From a checkpoint of a small transformer trained on Wikipedia: a variant of Adam for these matrices.
MLP neurons of a small language model. Each row is named by its layer, matrix (down: output weights) and neuron, and shows model dimensions 0-191. Each number is 128 + 24 x the weight over its row's rms, rounded and kept within 0 to 255. Numbers have three digits each.
After each neuron's rows, "fires before" lists the tokens most often just after its 100 highest values on Wikipedia text that the model never trained on.

L11.down231:136140118082141122097126164105109098111096136128095119136114120172135112105135151116095144122116087157124171119138071148086124160160177111155123167122107140113117154100109131139147126136134092188079141149163112106186145153145135121138140134124110116097122156096098147082124175115097141093142115109160152144134095102110119151173177163145150137110173095166140140119146117109132123115112149146133104148137145124123104150110116121126125129115121145143119118130154149162122105108161096144119088123137097089149133133104116096138182129169099072134180115141126109143145127161142131108
fires before: "-"

L9.down397:155118132147134089077149171137114165122111145114122094135153091107141138125139145171169116099187119121087154128146112122141174112114101135155116121145131096199162135126143123118122131106132158138138131134095109114133130123132127139138128135098130109155119139152141135148108079164113144126073120089096105122159089167143125130089158092158130144094153112176102148117141146122118142096100152098145159120094108143139156079129067124161093135133119157149110145105157088170123137142128149127162144112118104103138080127124119151119121150121128122111123134112101167174085133103099097137
fires before: ",", ")", ".", " p"

L9.down109:125133128107119149130116123064098110136098114107127180110100144130138119129146112082124116129111092163131137121128114167199131141160186137141132116142137147128122131101108182097108137122141130149127164126076090136109120151110107182129071131104126134153137123142139157126148147125149115130137128113146147112139163111074123124134107103146148125133134127132081136105136151107114111082162102132115121134145128158104129122119178138135120158137168088138139129094096097174138166096135192146127096102140070124131144146119162087121143149144137120168162114118126160143113130097083159105
fires before: " |", " m", ";", ",", "\n", "."

L12.down361:162153103121147116104137100155100145138139180152157117148157150125132114153178134116116119116136130140110119105128118155154216106104114096140104111136129152107147108106118128161172110158127128091122134183147118126131134140130142113112108166154145080162090127131125106130087088106133119129127099121133117128144096170097142102115131115099095094109184121160121110126167114149162136123124155121094138124149136106162137095114117162159110072113146142154136158122140150066089086102149145153114116108104097119125147153105092127156125129154089118154109138121104136144142169100167113140
fires before: ",", ")", " |", " (", ":", "="

L2.down459:120148149110133178134163134103116189142125096119188149112145152093133132130119160091090093109087146131137153095140114159133120119115147138113130113161168145094130124145088119150086109153101104087116157124122112151144107110157090122121167109131138122131101106116128132149118146139105126142170098121111179154122133077121147108154115131101087110129123148162108120126143112148183137128128115127171091139135145134148166097118113173139131167131134151108116135120098124141139087111100151149166113142082130097137151172137089114126140110116112088095091128092135128117177105164164114163
fires before: " the", ",", " it", " that", " \"", " he"

L12.down652:163104113102149134119108125122119108123111138088140069152126111099117126133113106133141127136102075145127158131165139125138097129111105111169149144142177134161094147111151156098077114114175123166083139142120116121085120079156113121132098122082137130151118108101141164117141102161138143140139168151121184119115153128135141124109124117102140130132081156161107150134168114129120122120150157149124146106129160110147155162129146135077135122120180127115123156078122109168121105110119118161164153124163138107157076110078150121117090139160152155146126162108124132109129113190114114117
fires before: "-"

L11.down336:146124130108140091113140133105169111124101182145127130165120102127110145101170107124131129159090127156156134119078095121131107136139140138121117077101168168101117133092124124134137125144121084162136089145086157119145145142112191112151129155120102141101147135138153148123131154101107087121093116107147153162142063125110105166146116073070135104113128105172121132122122136136111143125116142110111146150154103125112132154137126117146118111110130166116082142120123153071135148117088107159120133162157124096121104137136147149088162115169142097158125119167125123157106107147181121150
fires before: "-"

L3.down727:148146116140124104128113145163105098099163114144127114160119120153140152137100148119119138151109122107119150120115165120160131109128125070106153134120109125119126134087150120093100112145084092172141144139108101158147127118152125158088177144095102158140131157135111093110118130167113130153094108104132108102111117145137125153113117125136163151158139145155154123138122114128105188137110103118121127086117133133148137090137144099091107127098108154124151125121156123248139081122129138108146114151144113124115164108083175112106106177152158105136098125162102105164121158117106123136
fires before: "|", "-", " Kim"

L9.down631:102134130159140137115124184166165140131111147129077112125111167111109090117111144167139136134116107092103170130147131134136132162103139144121125112166130123146128168149144135130131137131109106130098111104071095144119126145094146136185117161121152138105146116145127131173158135092138112112125188092099092131123108125143108158126134137177150089148090141115108159113162124157122106157103157151063094169139128110146105086120102122165164112092095124136132127151147158066129099086137147088165138104136123110118180112114147088143137137150126121120122126103111133113113133134105111148
fires before: " |", "=", " =", "\n", ";"

L3.down226:153146123134171118102148137085086113111112123119161158109136118151119130102132122108141104107152107109106156127142119095173117138111141077102136120109119148151093071138116107150108151120176087133104133105166087174106137087135101111103119089093131110104150169142105155117153157127138101147120176102175118114148102156119194128169121118126129132113136132147116130097107107150105134098128133130138140118103092147129115110141111180133137167107091100129166093144128128153160170104139168123143105140123106130152168157125161126146075127136132120110114133116168158149095164124094150125
fires before: "|", "line", "-"

L6.down135:127081143131126168102116122105086128140155123100127100100116114128131132061092124086110133110093125156098153137145140091130138163152101146119128132090164112105113089120161125158167145147146148131132147103134149137125138138125125100114147129124112083129120108131127163127188129131101084110084080114092122168129101135150125151113150168134104108147160092161165152140127152153141127150136156127161123094118124137149163150133164161112129146138116150093133123124119139086161140128129084150103102135132181125144131103098143179147121140061147173097125132114139124084119182137140136125
fires before: "="

L11.down589:131098157113140146117129152094133103123159129104135122098153134079138123103094131119139133132206065116101128136152137120133156118143128192138122146121197116137106149162127166152108149128113087124145137124144137113165156145122144136143097123150106111139143125102128145125141143089149149100151125164143149110086146081108143139112144139136167117140122067140103098096131148105125129111150131145136130110137110165111123099134133127161157171110089116119075123128095164096141120133095082147155114130137133137145088136059133121096084161090137104125127174136133150153099145155128123114
fires before: "-", "ction", "ologist", "c"

L17.down489:142140106121130153121136153084125123131107142125091128168099128135115122122133154129163141113126137128163182093127169146156160164101138160155132084100113133128133120087158145114093121151167146106127172092105129107072096125143168135157125143114122150137104175084140117109068109107130133150122137167127127133087141112087151131147091147167153085134090155147107090124116120170160149127099094108070106126114136112126106145114113134180132103120131133141131145113127089094097162134164144124143129127129119135128131096109107155088145130108157146148129090160134166101152126119143167097
fires before: " |", "%", "s", "\n", ";"

L4.down93:100109096137096154144119128093104148106148134153142107132137137123171124102126126102139171140093132152149153091118102119119120157176094107153140123087116130095117108123110119141144121117125187123115148129107146172106157149152100134100114078133098085132094111112095151135153153117130110125095129143169097148125122148150158163100154113126117143167134138190110123099110114146187102119118122133133094124087121143148140172112123150115120116147131127102108142124166128119096122126136113125122106136135178095156095109109183121176109131080145097151110142120148164124080166122190152145
fires before: "=", "-", "Personal"

L11.down256:153075167144165130153118143138153111106131114132131112124116130139143074106121112128097120142137112121125157122093078173127136112103122100136092136120176146095154105150159139157129117158125087156098179131131133131156139122118170106118132051159093092119139102115135149117156128153152151154160135097121135136124134099125121127151119132118151114103124109147130101146138130114093117135099147117102092113138120130084144100155085130138075133082146168165147182119122169124099099102133186131126152112133192108147143137143103122103132133142111098141126139154150149118116070164123140145
fires before: " |", ";", "2"

L4.down197:116103089107106120180124155144188143119095126124132142134124159136150136117147132162101117107116104101161100118119152113156144110117146134128119106091123152160164118142107151098144120085109108160146116142099136143140136129067128104154168134161119096107094141120153167103146174157145126150080142067164154144122164111106151127143139129097134137131128120129158069126157126119102151106089144086144121130138141162166146133114134127102101150112161105102159117133094122125102098098125148161118141124147143083132136149120158143157101122172136129111138079124164153103092169112079113113
fires before: "|", "-", " life"

L4.down554:116077112114103122194099175104142124129145148113145138122138122159135105122092071145129102130105165118151131110143142132126110137177109134142108102147146095151167131125128097142153116137154151169132124103169089120170171152146116161097122126097142072153101111121090133146116112108151124097122159140124111157148144113138151129121166130107123134155059081167128124115116148159158139131129100146139102133061119133111131137130123136112155130116088137116093122130112140102136096093177123136129115170155169113139119093106165122151128154118148148135090143112155155077105140123112151102
fires before: "=", "|", "-"

L17.down52:116109083111125157139133097138121132147103097124102151122104128184109123128075141147132132148122134123128138107154157116116132110149138159106131119144129104130135096171106135119096112095127104119147142147159116118173163175153145148119112108097099124149114118142118178098078136140130148118148120101153156142124150192102179125127110152100176157109159136115142133133121104152142116168087126191100166113179070089145141116120129110183123154138133127103125139096116119087092119132133123102130120142159137100119117116172134165118076149110127103132115111160125116169076111113110134127
fires before: " |", "0", "1", " the", ",", ":"

L15.down30:126097171114103138137115099114103122134174149150174122102100083113147116156142101108112136146137116140150108144109155144128131102123115129107096152131081104147102139123115127126104119124134165155146107136130125116129134142123139136147078140145118099120158110136123131128124124133173162092134128132138135093171129113116118150058158107142114113117129087189129136128100115130096117116159122142152138104117128132126136153163139109106138131140126146117154111103063143238146132145089182128135120092129131101130139124154104124099169142149102103176106197142157130118158152122093139108
fires before: "s", "  ", " well"

L11.down305:126139158125148128096110139144141125145151100119136127117092133062134129128129100132130162103136112119077104137143171119105093160155118159155147161146142155125070107147134130116117125107100156186116134124063100141120124121138151105170121145133150135124088144119112148138150080117145113110131151172106133133112133113134151108114147154156125105127080149129125150126162113124075140117136143104116170112155148158138135152142160150106137141135107097104169109137129157083131145098124102155169128090134139151102095135081154097145073145145149146118115182086108075091137138130116118154
fires before: "-"

L12.down702:127147136122153110105116159109094170125096145153141093139133126155134121118112139153112103143097124122091130112139085130096163126105102141111104104135091128142117124150121140120157129133133154094146073163132093101125086132141119133159142161140148087090126113123137091148138121136138125138123164098139128146170132152137139162137095145128131071184114106144107108094191078138080182151152139095108101110129102135125118148111147168174091107132122171145147159128105165191152129130089134132097122095141114105152143175123096133131114098145114132108126161109145163137140167141124142121
fires before: " of", "=", " =", " and", "\n", "s"

L5.down523:114102132133156145153101144134128118165150105111147108127094161067115149118073158148109111112156158142147103143164122103085099111108140114141097103179106165155160118144112123116143116132122129133104127128098108120108081152138163146137129183068102173167132160145101116124138129129118148108107149136100128083128153073132131134126093102144085132132109129144146137161117122134122132102161116140154154132151133135099125152144124144110148108128091157121136129115109123196080132103152123118110179164132168112123136166153122130107101164112141133131137160125140082119165119106073101113
fires before: "-"

L9.down58:122157110144137064122143100134130169102105120134134174127154105137127116137112144093128120167126094192133105134155142099153160122131107118124099100113124123118131124136149113108109116150131106097167086149119133119111106102126115114162116149136115116146117074147174143177136113119142149090119092132159138107154160125157176113083136125159137119145057114109100154119173138133118119129128112081097131149165173129144167099139136112153119138139121147138186113136150130131115111144141136070117166104118095110122160122140121097157109105092164163135087122088115130164138159111153123118
fires before: "|", " |", "-"

L8.down271:146154180116126102135126085128131140137149109092103135128136156171180137085170105143164139110105115090173079150120171073105130139130109116149112144177150126161151125131107099118101152091113127116147144187125117145103127121132140125093139133105143117116091105122144135145121114103093126091177131148098086138098144125137153129106107114153134164089128137115103156131136166147125127099109114095146112147105185141135109145141133130093148141145123065150094131123135147101171120128126097096138108117158126164107108107139128129164156154119131145136138092143136110125180121123156149077
fires before: " |", " m", "0", "m"

L15.down286:137124130110122093097101131115121114137161112149133143146158129090144142123147136111093162141115091117142119130128133151111122107131145138092146126126114109121078144106131125111132144141125132133126130149241122111119149156100133133133164094118133118130153123126120108150117110116094145135123149090138137119089129137172089133085181113138142096139142132129090122148134139121150194132074142145148116095146114132100133121138101168147132149116128108136146130129094102221122122142142121138067110122119121082109132145118143152108108128091136218145140139124152127084135167144109125139
fires before: "-", "|", "The", "="

L2.down536:140114118146081123142127122143166110121118140157117146135152111150115156155102101170150124155138079097091113095162137099114063179155140120139128132157128173111148097125116141157128144157130129143120126116099155076146141130141145095151072142132136121137111140092123111131152126130137128095120141134108126161122139105108123192104096184131141096149153112095117158105109127139171098113147157111124128126086106120135122167130166116144154091108144130107105132135156138042126142136116100121179156117151123145142153093149096088141123138122155148099081148091147142135145144118122126102
fires before: "-", "|", "=", " |"

L2.down485:136110098118136152153123148121104094143097099124137092127113134161156123140123116116145061099094107128153127162129138153178138112112126099116133072094134174117069121143148153096120165150089100142107176146156114155145129171126113112122117150142117142166130107106147140116096143135148139103168140123079125123097155160101134115155069102140171158175112132139110119196126153176129122093134137101121141107107123119141143137102151110123132110133155117159156104110116153089160118105112151116135124131117155131141093112125172166139100115111157105139158150157129092137106124104107152111
fires before: " |", " –", " (", ",", ":"

L17.down463:172133119089084158150121089151199112149130145114124107147142087125158133177164160144145141135111121103115154113144128142129115158161161109138126136121104170122103126161129108200140137102093124143143091111142124149099132105134130137138156127128136128094151164110153131150094118111123091106136141131139170133112082092116112145136095127145148137187111129154118111130091122141125140140134096108135165119109090108158101153107116135129110139130141121086175126144135108203127123119098116104141126167115151123132156157101100139114157114121116145131094111122059140144149119102112119068
fires before: " |", "|"

L11.down747:108152130115141108163118107157121138129125110139144122098125089126099115135131121150135123093139135113108098175133107087148175142117144116129134141162098092104110128118096101114121141128172120075159141134128124197118154146126136156140162136115127122071081118112126110141118148067139154156187118138137105123103135132140107167097128191177089160106184104084150121110141172148120141090127103110121111096113154115119144115117140152131140122115146093130125144137119117098142177172164110104138119114118154133138118113119135122128152092153176125154091104119157147158079118152141132121
fires before: " |", ".", "C", " Sat", " m"

L6.down88:141126108100137126123130070088160137132138080103157120088141061140121121148126099163126101133191068122084107115129134116114150151147158139095091167126139153159137173124140126099092137124167113095127085145147159110143112134118117147160129145100103141120133121139121143137115128078123163103155121120145158117104097124185154129096161128140124111112120101080136119129119127137131141114133106104136162091145126152143153092161145103099131156162119126121139193099115116102157147150123172132131102128159108119117149109099149118134180119124133172122142123104108152091135112134147138170
fires before: "-", " |"

L2.down490:114157145098145153122145127105118125145121150095140140083095129097106129125117120129154140136119146126187139140141134119144081116156145146136128096136163140095076131149123118106173127142104121137128163112106107112112118120131087121140139205078118064138160164118174126147167123108152098091091135125113134128125142148123121116059165116128141123141135135134153134175117111103116128096146128110154141136165152098136136141110137109145147127154083129110141107099146141124105102101154078162098145126150092159091121157131178115152094144116155132117121136154148076094138106154088159124
fires before: "-", "\n", "|"

L6.down609:116135110090111118137142130137105115138099128122150135143109115131168116146130121120132103078141125170132096106104127107145117133128151164126092114146155130061121150121136120106144162144091147144129147147155119115115131141159111140135124193109114125109145131103159103137139127096138118157137115147127161137155131147152123151113135130145130150121112144114108128176160096121132142122126116130143169106190104091141158143144145110155091106157117047100133171076136172114123129108133079126092134083151149089110115119124123077130145143099143105140139156160107147112159074167145175068
fires before: "-", "\n"

L9.down175:128109107128130156136092149128127112127122137171109148114129152105144126102150139128153111117171129108110136095086135118112124120122161125157134107092130139136140118115110188154176129123120133099150132119120115142178161143149150094173126132087141101150153105108124115140100112090153105129180150121098127102123125165097149145131167127178111099116126143203121121148141145144135128152115125137134120105163080097097123097132144150136136131102110140124170098123127123029151154123112149128140107130146127164111101091081116116122081160119155142144124162127090172132103137078103123125
fires before: " |", "\n", ";", "=", "|"

L6.down134:133106115141163134103135144103102120123149149140124084131096103133156126076109145134098123085146166137128077170128126119110119142133135124146119102145115127126097137141141149095155117089112141144125115117140130114132104129124150098144101166113165142154132173094137123147149111115120110128127138158117142117116124149142160131148120154096068119138131152159139133165174126136103122154149146149133179096193100103124158152126136119169095092143116114077167098069144144207133108094146107143087101110130099106131145095112104148150117115089149136138150153169098102124176113148128115128
fires before: "-"

L9.down721:162107142138172096176131164117137103144088103143115118099127140129088102152153157136128140136138115085167112161148108160132131091135148130152131122073123119170131167183094155104122122109120102098154143159115167111153128135147121096190143116140126139107117122169103137103134116106135127117117118118097166097115144124133164119141128123146123101074122134187081118143128104129133119141128129112115113141141132096123170091129096150139165096113118140142138123108171181112129110128179173131104127132108122087125166115108141112108096068143133070129114145115112114176130139116122127132
fires before: " |", "."

L17.down397:144085125091104123109069167179145161131104140136111130155147112157158153150119178141128110145095119107160109126150131125122165125173184133142146138164110155087133105125111139135128107108113132085148123058131140137139158119098102137135136122157133106157100123103133094154152126131148106111095131121131120107126111097130179168120071105147111132123139124095175108142164096167137145145106105109117125134120102184152122170107139119144136122104141125109146144101092156127117127142149128112076154113141139102107119114118137068126131127113159160093141135159130154156130127161135126071
fires before: " |", "|", "/"

L5.down730:116089121129113159126080147107095163133115170123134120132187093119136115139125146122158133124120107121156150137150173101129139123135149134153099138113113077128091097108129155136169103136156150108094136105177139152145162184160128107133107168131131116152161147109093181130142100117135108128103126112130152163154129104143076133111158104096090121114154117201110149124078171147161160094099145115164109106108105097121136152121108100114119128154089127112103108115143099116136132128139154135099101126157129107117130116116158131164110140102144114111142117142160109108102123142173170104
fires before: "=", " mi", "pan", "-", "|"

L6.down221:144110158142132080162125164131136124126135121116110138136178127113154105130124135171104086108119101124148181123131086142147112108154101125137144103153187140108132177148122089112095153146132133089112115167121165145140104117136141130177110119141114147135131123150139148103115148098086127078170112131145097137101132132138125124153124107131129104082107103067140127146128137132154166130118107183139127073141124151145128124152094151085162156125148121116112100108143172155139123156138131103149120141132111137102171132145115109082129087056116126164102130160098134122166095146132106133
fires before: " |", "–", ")"

L17.down612:136142112122196146124095139087125157125101119165151110119144116157145123118139127118131098129090135132054129113108091100151138117137140136115100117131124087113148125132116125114149156104119129104104100135184094161124123117146110147094125152106145117124092120146090166129155099144129135149133135097120121150113117189079144137123156097187118134143126143171132128104135091143115177133135130142089132146153120132121120116092132115138164125129143104123117142102118124241116132134123122135129119133104104133119199170137119143110139121135121073122133179115161165156138134135114121125
fires before: " of", "=", " =", ","

L5.down469:124121118099177119096124134126134148116128126122131154106101131109115088110150110107069125134144140101159145137157112181142119126150172120174150153120161128157146133105150127106167116148141127134127111145101102171132149191097111132154159049135136100140109118141091123125142151124167158058111117111140152135109104121116083117155119155113128145098140083151083166139111140160163139136118112142088124144145116103117124124138108129119125141084174144122153124164163148113122095119124133146128111115118091106109126162091145135125153089155118138176144166136147093126124123094132141079
fires before: " |", ":", ";", "87"

L8.down33:149105138136150117144171131141119135122112130139076130140129096080147104107127119119094069129080087172116146118113139189119084155105144107121101099098163114142112112137134166113114122077148112145132124143155138143143135121156131129145143089143103107178104175100136161137141131103108138137117138115120145105116094130115095154154158107135131153137107115134154107138152107105139144152120154158162136068194138119141118131115104159105133160113134113122154154104125125152124111113151142162131128157109107074141090091128159138093126099184134141129180118161122095157118102170138141127
fires before: "-", "one", "51"

L15.down716:132148108145156123083146136124113133128175130151133139108153096160098084149137147154129098110154130105121134106098109088119135118105125137091150111147137124134130146154161150113112157141167097143092161173102123125107114158143118103142141132075133141175099161164187080122164096120092115106136126160097167092114102157167135103154105153138068133137090172136135106146159100096132148134124140138120122166122096133169139140114123138178150098148102177109120165113115129109125085102106162130134157141097108127135122101124097148121158112089118117123143118159111104116127125105147126095
fires before: " |", " of", " were", " for", " was", ","

L12.down362:125141126109105126115143109127089131131197139140096155135168181121121099124136090082106124163085073120105136153124086079125159154108113141159110094169098144132122137122120144117107132119156116081144150128085115144114152119149135144126074121134122135108078121090142125134143134145151173138147116141160123119118128115130141119099119133165145119134119138180149142149133134140085105103132155142147120144152135127112146183144148156137152093162125125118119063156077139116128160145133089102139107108147157121171081097126151085144134152164139160145132118091104141106116109130119097128
fires before: "-", "S", "ic", " I", "s", " Championships"

L5.down636:159131142083114123116174104152138107151122093106119151100166148107122149127112127130103090159114081163119145123086106157137128058136145102152180122101133127096145127158107115118108113120108135137137134146128139080126158097107096166170114150116112124137123163124157088120125123110111115126204088134133133110106139141093147155117102128120118128137136130130099078174175119162101110128079130128116108105158132114144140163102144156175136130131139143133122102101141168154146197139146136138115195160106131110114101140136124097146114110130111130129110118144124173140154146116133128095
fires before: "|", " the", "ance", " |"

L17.down532:165170115148200102109109168084116168133100107136086148118160091150110133080137112143112075143127128111063111135095127141134131092147158144117148144114148117094099160112118091133141152100135123112124125175164115103093160149116140113124101132148148118101139112149101145148133077114106170131151109107113135101099132146106156135141107129137157131109146137156122123161145168095101139132133138152117149154133125108114128126154153132119161114119124120099068119118101155188149124115113138102109118126152088143150179156141097167113086142121115106136132183133150150113130162130120117120
fires before: " of", ".", ",", " and"

L3.down186:148142145078121112151140150122114144152138111115166152131126130139163145149142060146149084116133164134138082096148126164127123135119135119116069136151184118083135192090117166116154143155097153123127178150104127125103126114144107172137115152103126144094130148108113124156117086133113111111129154164098151111161096153124112131136157102135135140105128129134143122132148105092143117131110117152117144150190139111110131117182113154189135141149123092152123088082122144109125123110126121130093130100097076120099133150109141116112150138121122125140096147143132117083142135092160124075
fires before: "-", "\n", " —"

L13.down476:134134130162138134139142111167153140168109113107175113149176120132154142128126133094089122088118095158106136110157115149084132144131145139103127131115131160162130108116119111115099190111162142168064093121161113126114113140137117105152137124106080130125130084126135166111137206081107118085109097101114156117168141129154113152182153107104118119113102109124099153137107131125126182149162158119127122118121143143148102114119102134141140117125105152100144162076119107144118111100166133124143124146139117139119120132097136124088130134108081121144162187097099111140167136151136130118
fires before: "-"

L5.down632:111079156150109132167102158153136123159143083131126110158156108116115101120189147141106105125140113134148165101095098143133116139115161140128122129157102128095105144142134140149125086106149145121136185125179144130106115149141183095140131142106106127145119100155139122129107158133093143086117095169097157114066129133125153107149171133147101153147092138163127126132086145138141133163078114126140145103108125123140102112134112123083135122129124140125092149117103121100121152129163167133168114133137137138129129130131110222116083097119131138146149124134074103138117137159144121088
fires before: " |", ",", ".", ";", " year"

L5.down534:179142150115106110132137109144131122123153134128132116104175108126118119110088126139117054152134126080121135126156112110161174081108156106105107127139113153138117119121145116127105107102168092098138110159134136124107132160099154185120142172110100174077066134140089100122106086107103152082106150156157146134105123122157174157144172143138128123110127122112149154128121113122142106122095082127089139113124102108146124167126121127151122137113123087148160150112164184143129126155176118130129104142098106125120111132151142147124161107107155157171119145106163120128160136140119140140
fires before: " |"

L8.down297:120154142111133114159149102121128125127103111105172128095140112143118127181128134126165122112138116112095127102127125092099182113098115150127166136123157124136143135157102146192145115148155133135149106092180128156110120113117091087153109131071125097132119129159139135147122097132135130091114181127145122091166178096127119133075132138134133100162152099104103170102119105142149150132125105135129131123064150128135138157109117121160129149155131089127140076104171140093124165126110137108158101136097129095110164158180143127121110135154139132135107161131127136105114181095095140112
fires before: " |", "\n", "|", " .", " 0"

L15.down550:137080142147129128095110116076087158130127138143183095146115124094165141104128125135106122148113172128156172119125125168094091124121145150073129117132121142133121098102125100146105077139105113161175138131156164108166115164145128158114159152156111133091104091135099116153153177165135139101164093108146108150111116129105103131108102143110092125106163151155114131133152110135143102170117114138112134139134110145090139144117128169176092112120136172123158142142086160151148149117143165092133143128129105086121130126116128102086102128131152098126135167120124108163153102147103127110
fires before: ",", " he"

L2.down557:109077126137130133119118166103139128139125161105135098147124140105093101126100169098141199146127171132168148106172125137096140152166106075118160093090157111135134138151112126124160141112104159151127120141136134120094160152106102091120143066121159058105129088141119120138141080115178154151091119114129110147125115117163114153133161136115117126178125143167088149139121130137150123139096135143132105159122136127109129121161101131113139140172132144112125122156144121124106126087127131100104127136137135091161111135108131146139089131132078100153122139119150082171135151144107130175
fires before: "=", "|"

L6.down199:129113184143163132134172141134126109115109130121133144152106156106143115129122164148128174108116105143138152138156150133129120086087139086121115124136114163131126120149140156117110140164171124156113144136128115133123127128117143132075132102062130153165143146161084122115148152110116113118081134115135145126085160120126144108098129158139088139101120121167125122142117115119106150099104131142122137093137135114112140092126123121133128135097138136110148103140130120255110140100145144135109074149114156090111129139148170123142078135099114141108142145144119098106159138125135094116
fires before: "N", "W", "-", "|", "E", " as"

L2.down724:103085161105113091147123129151168124171141115136137093100128110187148128155122093083135093093120158079140086140128139142137144131128145109149136090136150125120082149130093144106157146146109130127151158163126114137104138148117127156118119132085133098143150171093153127141138139113128149160083168149126145119132130137127141118124143129127158118143121144163122153179156082093136152146120096116128115104197153133123118099125107108170103110165094117124121101087149147143106152085154084101106119139123090090129109147126150109115117124131107132156122165155155086092151131178122118097
fires before: "-", "\n", "  ", " —"

L15.down313:100152145117111079134126139118135141129151105092130149140099149126156116095165096155123214124103109103089111139098159126145080111152112161137145141165098147145129143123179104098102163122105163174126121132116110100120122108162159118156094106116165124146141116108143092119126178144121135153131148134126113098112122158124118134084147108130148139120138117146135114146151155164109136065116124081131113101076131144164119094109091149127107102125133100112154097152137117186152110134106121143136130116128128133146146097122159097133140136113151165103148105191095144135145142139080127129
fires before: "s", "|", " the", "-"

L2.down201:118091106104139126155124139120123160178122121137109092157147120141102113115108157122114121124133156152121176153107091114078096139121111091142150160134119147133085128123096162079152110110118114149131138127124133157131157125119096129115114058150106104078103160140123128139116164082155137148156119134135090166118123144156166123140140121165121108181131144166133169079138131168156115100116098149133126196119123118100112143130085114099102107159126169105121141130161139074149141099136171127115130157152141152175139117104160103126113111113118135150108144166121098150098130131114128117
fires before: "=", "C", "-", "A", ":"

L4.down669:142159088079135111137124114111091129108124159117142117125103107142158138122135141134125096113155156163182144067136095139133104130143150156137127129142150141138101151136151152139135108141113128143133133141092123105104119160135101144118131177153107104140171130124147101139163118077126102120113126157143122145152118119168106126146123101090113122130126162119156097150156105151121123189138130130191141096146093115118150168109126139184090137138057118100127127141133144122088136085161103131087167120109125056085113141144116095127126115108141098152142169160113124110147116149101156122
fires before: "-", "\n", "f"

L6.down728:132128112134127102125115144146120113151121105116134100122147128103156088119096132132070131091148136099151144129132161113130163105137138137151145095140144111165130180094132138104108113106125127138098125160096155112116146093161096154136111102128164092134179108158101169124163100160139147129148135173107127154120121118138096104064131122131153132073138117124085149114124150136154151074124158159154123112117129166145152111130111128118087160113130136218119076096127142174122113112132149100117091124137119141110166150137153128105097149128129140137169124117139151170079108122126111131
fires before: ",", ".", ")", " |", ";", "\n"

L13.down15:123113126122112101137128107155139115118118149128117140100100160128124137077148124114112121148080192158159172103147107148136155143147137110116118132139129134155111131105099086102110113112108120169111142158123111126162132156119120110092145105074098108126153148125130154126101163090104175094153123103131174093149159124141108118144110128111118144100137102124118088125089129104151104124116158142115142132098116110156134090083147112134171149133145101100144115124119185200109158145120148137133169175110085135146122119126186136106183103170151104118139123135094154124136114167136133139
fires before: "-", "1", " |"